From a checkpoint of a small transformer trained on Wikipedia.
Size: 14 layers, 5 heads of 64, MLP 1280 GeGLU.
MLP neurons of a small language model. Each row is named by its layer, matrix (gate and up: input weights; down: output weights) and neuron, and shows model dimensions 176-303. Each number is 500 + 40 x the weight over its row's rms, rounded and kept within 0 to 999. Numbers have three digits each. A neuron's up and down rows have the sign that makes its largest values positive.
After each neuron's rows, "fires in" lists the words (lower case) most often at its 100 highest values on Wikipedia text that the model never trained on. A number after a token or word is its count.

L3.gate6:477490488559485388531512515541564481446453506468461563492496506596496495455485545470460521408424473524504540557514525464503475530474555525487479447490547529502608518457464505539462458475607533556525535447557479482514482481493479463497486551442430458438528437396498536528568511538474501416497451536472517541513520487570471460496470506494591557561515528537483458539453491543438518538528
L3.up6:489534546435483464474530515445495547556523525532482486541501532540491444518485531481496454527465470494490540612429560554517485505478514545533477490496462470514457504494501463504600531455478417486456518454506473457421491515558479534554493510525523443488501482454534472523457538569472574535429533517503506630487469498470457432570572475433548468538445487572485552462456535518510480454512
L3.down6:502549523444484492526488465482569516504440510508548493554420428465465536428479474491500550486449475466531440507496455510594470500443473574492481447511578480557506461450527476572402474467439518535527642481580457462493578472466519513533479538485611420469534426450497440466539474557464462450464396521439447505491521436467460522524499547499556510526524496504523474500499508490533525525496
fires in: "darko" 15, "women" 14, "won" 11, "older" 5, "woman" 4, "lost" 4

L10.gate1278:438542538507441511421571491504476497512405498433463544511500479553460520559508474494454502637554461483501499483484464512453564517513536497438490499425547439567356546445416559472473468452485500505538508490566592533460487515532471474501550526510566483542524428482511519517545462517557496538536550500437446487455514548435515534491513509485483483438469550591449465439515499527500510442509
L10.up1278:497487521502456512436510509523495478464471454479490464412514485460498483399583493522450570493493512492483569487449438435543535485459473452522395454479497448485528429445531492534511484451425484496496529397553524433483530428514560538493457456530454543549473414513510510381541415471489432506512472490495510494515573493478536505497528514498540498449530468473499499490462510524600461534580
L10.down1278:531454513468485480492446447582480451567490478483521553580454484516482434529472500566528492482565454437510493509467451472495468487496474498403475502444528469489525497561491503532575524492550485457458498527451475524566543479485512501492506493510515477487559479480529504458477542598502539433535494569561556550487505545472555487507491561492460497445469482539502478452424459507494509383535
fires in: "it" 28, "in" 11, "at" 8, "there" 6, "that" 4

L5.gate126:511517501546456501499580506440472525498528462499440529593467496565429496485463493468492492530543449515530451477521490518407566521495481540485422529556511502583524485495544508495484487582536466525525566555546608490453531512476528450537483483492443544571485487524521444563505496550457489565470460505522515543503507502424459459542409562471499536491572441533523445481510481453506516476520
L5.up126:508519530463377496512523541514444465521476441536531459469435555480440451484519502456512556569449420513489444456489548492499480474533499434456498534421531552520520441426439515503488448412532489474557482477430524468507497530508515526464489529535444468533496473537517459533483506548493505552420534551490462540479468493510432453430529462476481440511543414503487546528590484463499544487499
L5.down126:571403502526480496493518511426538529498509484448514486532463506582463503506539487476521493514564462506463518409477469450481468502468475522460512488477536431450435543528490529444496564516436499463493416474497526510512528502516496486557498505569477561453476520493590512570500390503426501504516516473445530462505534461521543594529503473486456549495531552502523435496461464492476472511479
fires in: "on" 94, "along" 5

L4.gate503:481582433616480464437488559512485507541533442492418480581472516511551541435530490540512529523415539511511512466460484504468551451536475518479551476512532528529465550550553560484479502471536481575517501539472550450534554510481465513524474526458591473476545569527514508444483527466544525478504555472412529507545499578482482480528611437579420467498511505530477536486499450548545476476552
L4.up503:421536451648473439519528537488507525527495510475434435527464508583486512481539516518472453477422512573548518479469438459484540501539494534497528505471518480482607487505518474562515467544491470505593453457505483556558502523550498481530420445468505502490449568500578534501456458512503521503515432494507473489507484482500536503475546477566513459431534524557527492495484402477459486389524
L4.down503:522571473471471416475473478497436477529553499537500556501505513444516473499496453445577576494424522462431576513433483497486521510502481514457512484519535547517450530486507542480481523411530531551462542467507492425438500484433449546441446514447492508499537547536491508431551492510468495499497557480482554536487490546503469525511519481507461456522474484472513578505533422523541477527525
fires in: "a" 51, "one" 19, "two" 11, "per" 7

L9.gate1196:447562448535531533467517451506521562511422497509533528585534531509506459505526479503508573556492510613534549520430478501515565541447482533506498534502440510520438498520562482533476485459467476497527409503445529461445544571540485376543432511478536468520496503462435458512461523513535582429500491483475541456485498570514514501511508547482502482489502478464527539507527502549512487478529
L9.up1196:443457532609485475445491478416524480495506477479493472479551480535460517544585449562523562571370469396483525487431414503570581445503461509467468518500509467574544469498500527532543543441481530509558488470580486461551536523474556543520508443534478501488470494508515477485490522501493525535475489504561497492538489442523532505394521509471509506507539588480575483542504518570471428509525
L9.down1196:439532516419476553497493472513476549450431510472531560480555553488513587579506500452570531477471526522482527485457575556492518497435534486485567520535431499505485485492471518510483560507451423559552378512476525473510511504570426390496490534574438449465509529530417494502433543487434483444562472490504503519462524463504503478411459487532500489427459512514510498498475472455482440507536
fires in: "is" 18, "not" 17, "can" 16, "may" 9, "was" 7, "are" 5

L10.gate1020:537511449521469489511498504552527512527508476449518506498489402504441476504451433486437540576508514559496488528525541512502477551538517493495492567486523504510477485447439540428487525439517420532509478504526497525485508537445449515454525557486548465546458509515467471499545506544416517495513549546489507474548505486536495507524516548471429498488538449556520523460489480528493529518528
L10.up1020:556537472461470475511556455471456512495524434482428507451500509546506523455564449496535573494453502487505501559471461479450582490531449505479536480484530451528528498442503542532463484507511562527462590515495506543497522441504517472504505485440427413525499496579484451520508510484465540513455507500466479511575465519461510506465517509504562513456507451550547570471499457457591504453554
L10.down1020:472449465536460462519495566507524501558479517491465487510478478516493542471464505551493449440578521514465548507509472603442428493436529573517470458437521566464506477507437533550468489438472561441551453483492494469509485425460490463449476509494508528489561474489528470497460557531491479501538516532478428567435485481485453517505450496525467463477482492412505523494530495545482513487438
fires in: "at" 33, "on" 8, "daugava" 7, "were" 5, "barcelona" 5, "global" 4

L10.gate988:544464514526497487498532479574517489548543487449440515445433496495537535482495494514486556497504450469504498519513503499531513484452521543454495554407513452483496479520468511477587496475524507489525509435555467500483544352509505471519498541467473515572514522516484566537474499535494635506488429479542548473516470514549507482538547477531479501495491595470460479494457526421528559485484
L10.up988:520536500405583503493525578488480475475509522473459561489524476511514537527493474510470492563481475456501458463417480451475496494525430494505482483482518489483519527528608558528495494484477483547416561517503493489423516499535513468545483582374553566574493470480477528523523496534566482517534475513549415473451489545535512510515544518492457532486536508551560539568510535585553550501480
L10.down988:514484485581454473583504463410473559553442572515498513479501513475472505486478512557476499487524535493565462501511548475500505554537489443546512365558489432529448516550498523589381527432522492452506535528584593451477503466505469535451585451432416478508538542536463473524544514462513489537501457473529510588537489505550602538537513557452480535483501441445526446484544544452494488456485
fires in: "as" 97

L10.gate1147:537529509508486478484473522524563441474495460501505455495499423494429542437519543493530453410515537459572472473467474566433474450458540485542455428514533505422555473470470577487541475450432595506547462466514494441492610448515596496515464569498523416517476548504467516495569467463511494522482549534576383460579439497517528510472471476460516485527507567481512525525499503481488528451506
L10.up1147:530486517554587493398561469492532522483485494451497457561491442522504497484495516448471520555484496498488500508522514508471519459505519494480548451426428492460507485515510527452546517501442551485486506427544479435469545503564511472536478505620457523566520510460510550474541465416455569540485477483496463517563496444520437500519523523570545463531574457532476508530513503508561515509556
L10.down1147:424551473538484525565424553477513606494484487521577543461504510532514492471529471538438518506511583511408435470515493449525563510490492544463465477457469486499567485517508527496527478595505481506501561586512525537525466475446448491550518467419533488506461494521407545515420493552484449528481562510510468565490547523485487534446511526517443472517530477507514592483512492509446492463462
fires in: "of" 20, "on" 18, "in" 15, "from" 12, "to" 4

L10.gate258:499521518519490529507541490476457473440496480476563468527526623532504464511571476486435544435531534430526446534525535521518515530572423495485472455503496497529522440531499471516442528496500476500601431521390495528556475513474497537510486534462436390559518537491495466434477460552523529488532517515515552550568512502533494520497496487446489511602483511434488493561479537502539522541585
L10.up258:544461446534461521466567543519442508461486503520517480487534527512475489483553468529484502489489472523513510495520453501493523490516461539507514474465500555499503510437430478490491526466459431504473471508469555510420509597527495507503423471485484454395437539438525511510408512465495547460527468485528523525450530512477475473489479477434499546475564523477483560528528422602527563456525
L10.down258:464498547481463522451517412464513567552562490519485506539473516492499538557423531493451524542463493450393418467490516455509505492486485492483534447440467467531564428538433493510540454584463512517518458485437474500493497419527591428546505489518460465530557484533470498460498453495477502404532450475546487487534514493529497555523507489520527495573559502488437487542535476484563427555510
fires in: "is" 47, "are" 20, "therefore" 5

L4.gate397:539495497477524519538485524445532475531544520519533518535457532553469505447518518454489499501457474560561523529505518515554488451540562571519505546399506493535465538485550488519546437430506501467466450497510433515481444523469462477537542364533477489515453526457544559505449557506481475534445528507487521509469456511578464472518561521531476503538508533474416523477531545490537519457570
L4.up397:544469510546509543494513515518531498493474494486434510495460504505412449558504542467531503458549454565527455454445468522471524445495518507498438520422585584503539418509508549583512420490484486528550525511506396479514495480493496486514503482491521523481486472471509492418519529443557473520435517497552418494493494470486502485463485502457530491521481502521512521491525488505466547491538
L4.down397:559445445511529485514633501481475419466575511517498484533475442543484445443491484528538499523508485516447487480511462524501469572534487472459479500503535419504459459548514544512508438462557556498468514505549503489427502513510505508566463503447526523527407472469482600451509505538480550538486447502498506516478469563495527469479481404508470619521477500485495494515552526464558572493484
fires in: "as" 98

L10.gate1051:542464490468542483518507539454459495461501486586443539436494581620495551455497408458513536488452479474501538463513493508525536515488519481468512541501499481528473433529494495512489531530584549464507442430559497496521397435572480504509481512512513542498536510482432457580471565478477516500505521462533508536542540490443541535454483515455528525534480567479492441612517438584552501483599
L10.up1051:497509521470485477502443499504446497442475483505459508547551554466505499535520475567441540532499563438486519482541472539515483435451498538470511554535503569608431489546474443534520610534534587519535464496591467481475549481509515558476461449537457526539459487521468523499420486491435471524549493440517477547550489480474510485524519524463566498535497520537509457516480450517532483513569
L10.down1051:508451433441473554488560538451496522468504460529520603471524541501459548496507506522443533473522445544377476456521469507502469516520540493516584478461496527492559529454561463496476488414490517533531511518479519426530504520548515472475515521559473489454479550457559523493536491487514540481555518486404459515487469548507530479494565443490491537463544507536516495455499578500475529569519
fires in: "was" 27, "is" 19, "were" 11, "had" 6, "as" 5, "would" 5

L3.gate530:485409481490513519478507527470483486548541493523522494499481482510554454498496457509442510574497473560499444496477503469512486536503517466490483535425526461500531493535496583498514439524508569514544483418521537418428482476542513558525409468481554443451527437480543544527493450530476448558492536511489488542570448485544473507464479454393420503503526517521495462454363476498567493525555
L3.up530:591472454506557494498554547554509490415515551424540511539498560491466507520502525524503526546415443458484448466450564469471503503434551466510418494498542477457565467523590546428463489535481485583395459515436454522560558553500474487550518548512495532523479551484453558414452550491511488589542482503494496461384514514559514527518527497522493517548496467481533503445446540553538579482535
L3.down530:455488517540465518514527494513520435528512456552398532498436480526552469507544542540493507423542452468479506515432476534507560523547457517499555494488520543484529492473554466503519409481474514459528492429555497438501436487507464536535502523455502472533513481534484511506542418511521487441461506496546494582544498491446453492533536483407542437454517504451480507487477430495557510584531
fires in: "because" 11, "due" 11, "whilst" 10, "like" 10, "as" 9, "if" 8

L10.gate129:513493531513507542493529567571456484517468454510508581513421446554519501486453544495455500545501521491491520473480412571437540449467550496478528461419497488502448508401486437489588513499443494497480504429471491521587536552469559559498522490578430499510522474500481497483492521468561506552564448475532446445466494465489433523499522473534579499471535535517427492539526542489524539482528
L10.up129:489521471493548531484504506509538452500451480471552476568438510503525519514501489484527535491419518525500568541516512499507587491496555543529506434439438496502533445502497555381521517466444527488473534582499509478392510507489477585503529512450524501514485582506527510464510474533522531524510535530480407433496548506586563560517583524482501486489489486503493533464512469513555518449539
L10.down129:540488477537514472496489482500493543469486453518484492507540470477495523470488533486504427500557480561409416455531472499548491523531507446510554492534547577531490522467499516530511501498587451482516479473514507464619490425494505401525547523574513513444478504411537450478515480462543525430534509547502471526508495465443456474503468389463504483475479513531543468483538477451400577481509
fires in: "in" 49, "of" 30, "near" 8, "at" 4

L4.gate1137:492482564642489451519500515477499447529552517509488590453483556569484420505518513484505559436512584436479535486461403516499561511526557568476450529498503436504551458497497497490519440475546434441463514508482430462520467575554480496568512522513453541501525540558549483567490546447520510473480487525487475491494484534467483552465553580541489452508574503494559516456506448506469447427522
L4.up1137:463440507472476544462506475504528536461501525473527507528475467552531497456502496443569456494453497472487595484553498459488478493530544548472395502498453504531585498547569488483491500521509517426493439539532444491526492532507524427488473482506466453540516508491503509536433478516526484464481447541500495486522525560540513544462527529480465485521540521458519524535477426440469570481544
L4.down1137:489491519436448468542437460509416413528496557502457513434488548398485502484557514497564549486449568515469509470503420495448568494468456404469529494527420586497419548497520454455528520474422463481476527471432499460479445516497526497411521472507556499541515495492457413501472477470464546513493451544560518579484479452511497536489459404496447501431451511451442480532527521580510433527519
fires in: "an" 40, "a" 25, "first" 9, "one" 7, "only" 4

L10.gate217:445499502583461497437555485483495495551538548538501479509507489571476536485484480561452546499529437531503517484557452471458503499486472519528557510500422507513447509500441511493516613573511444429499568412462470501550536494458483434564527479555490511492532609498439543487480490494503496521556512505431522485519570487529421609561451486459413523499573516486520495494532555463548462433468
L10.up217:532447465495488557482498514516513494459554435490501447575546499514496558506537486443475513534541561481458450488486559554585458488484500566463547449502523501493467466548508465482579543477475481508493473476491476525483519589541505572472471469445535467504547552499515448512502594503538493479570416423462465466565500509487427531514469462506472386516576528448534469478483469554481521471487
L10.down217:487525530558468501548451413444468554476510510536440478539479439507513531541531522473488490481495488545415533469483447510418514551499507501595465440504470509538556427476472525498509496514488486523532478500531550481563509409508557519561480454530469506478515511538440587427449432525489474528439497514446517506517440493518520523495472507510500510460476519471449546454462531448507521497424
fires in: "is" 74, "was" 17, "are" 7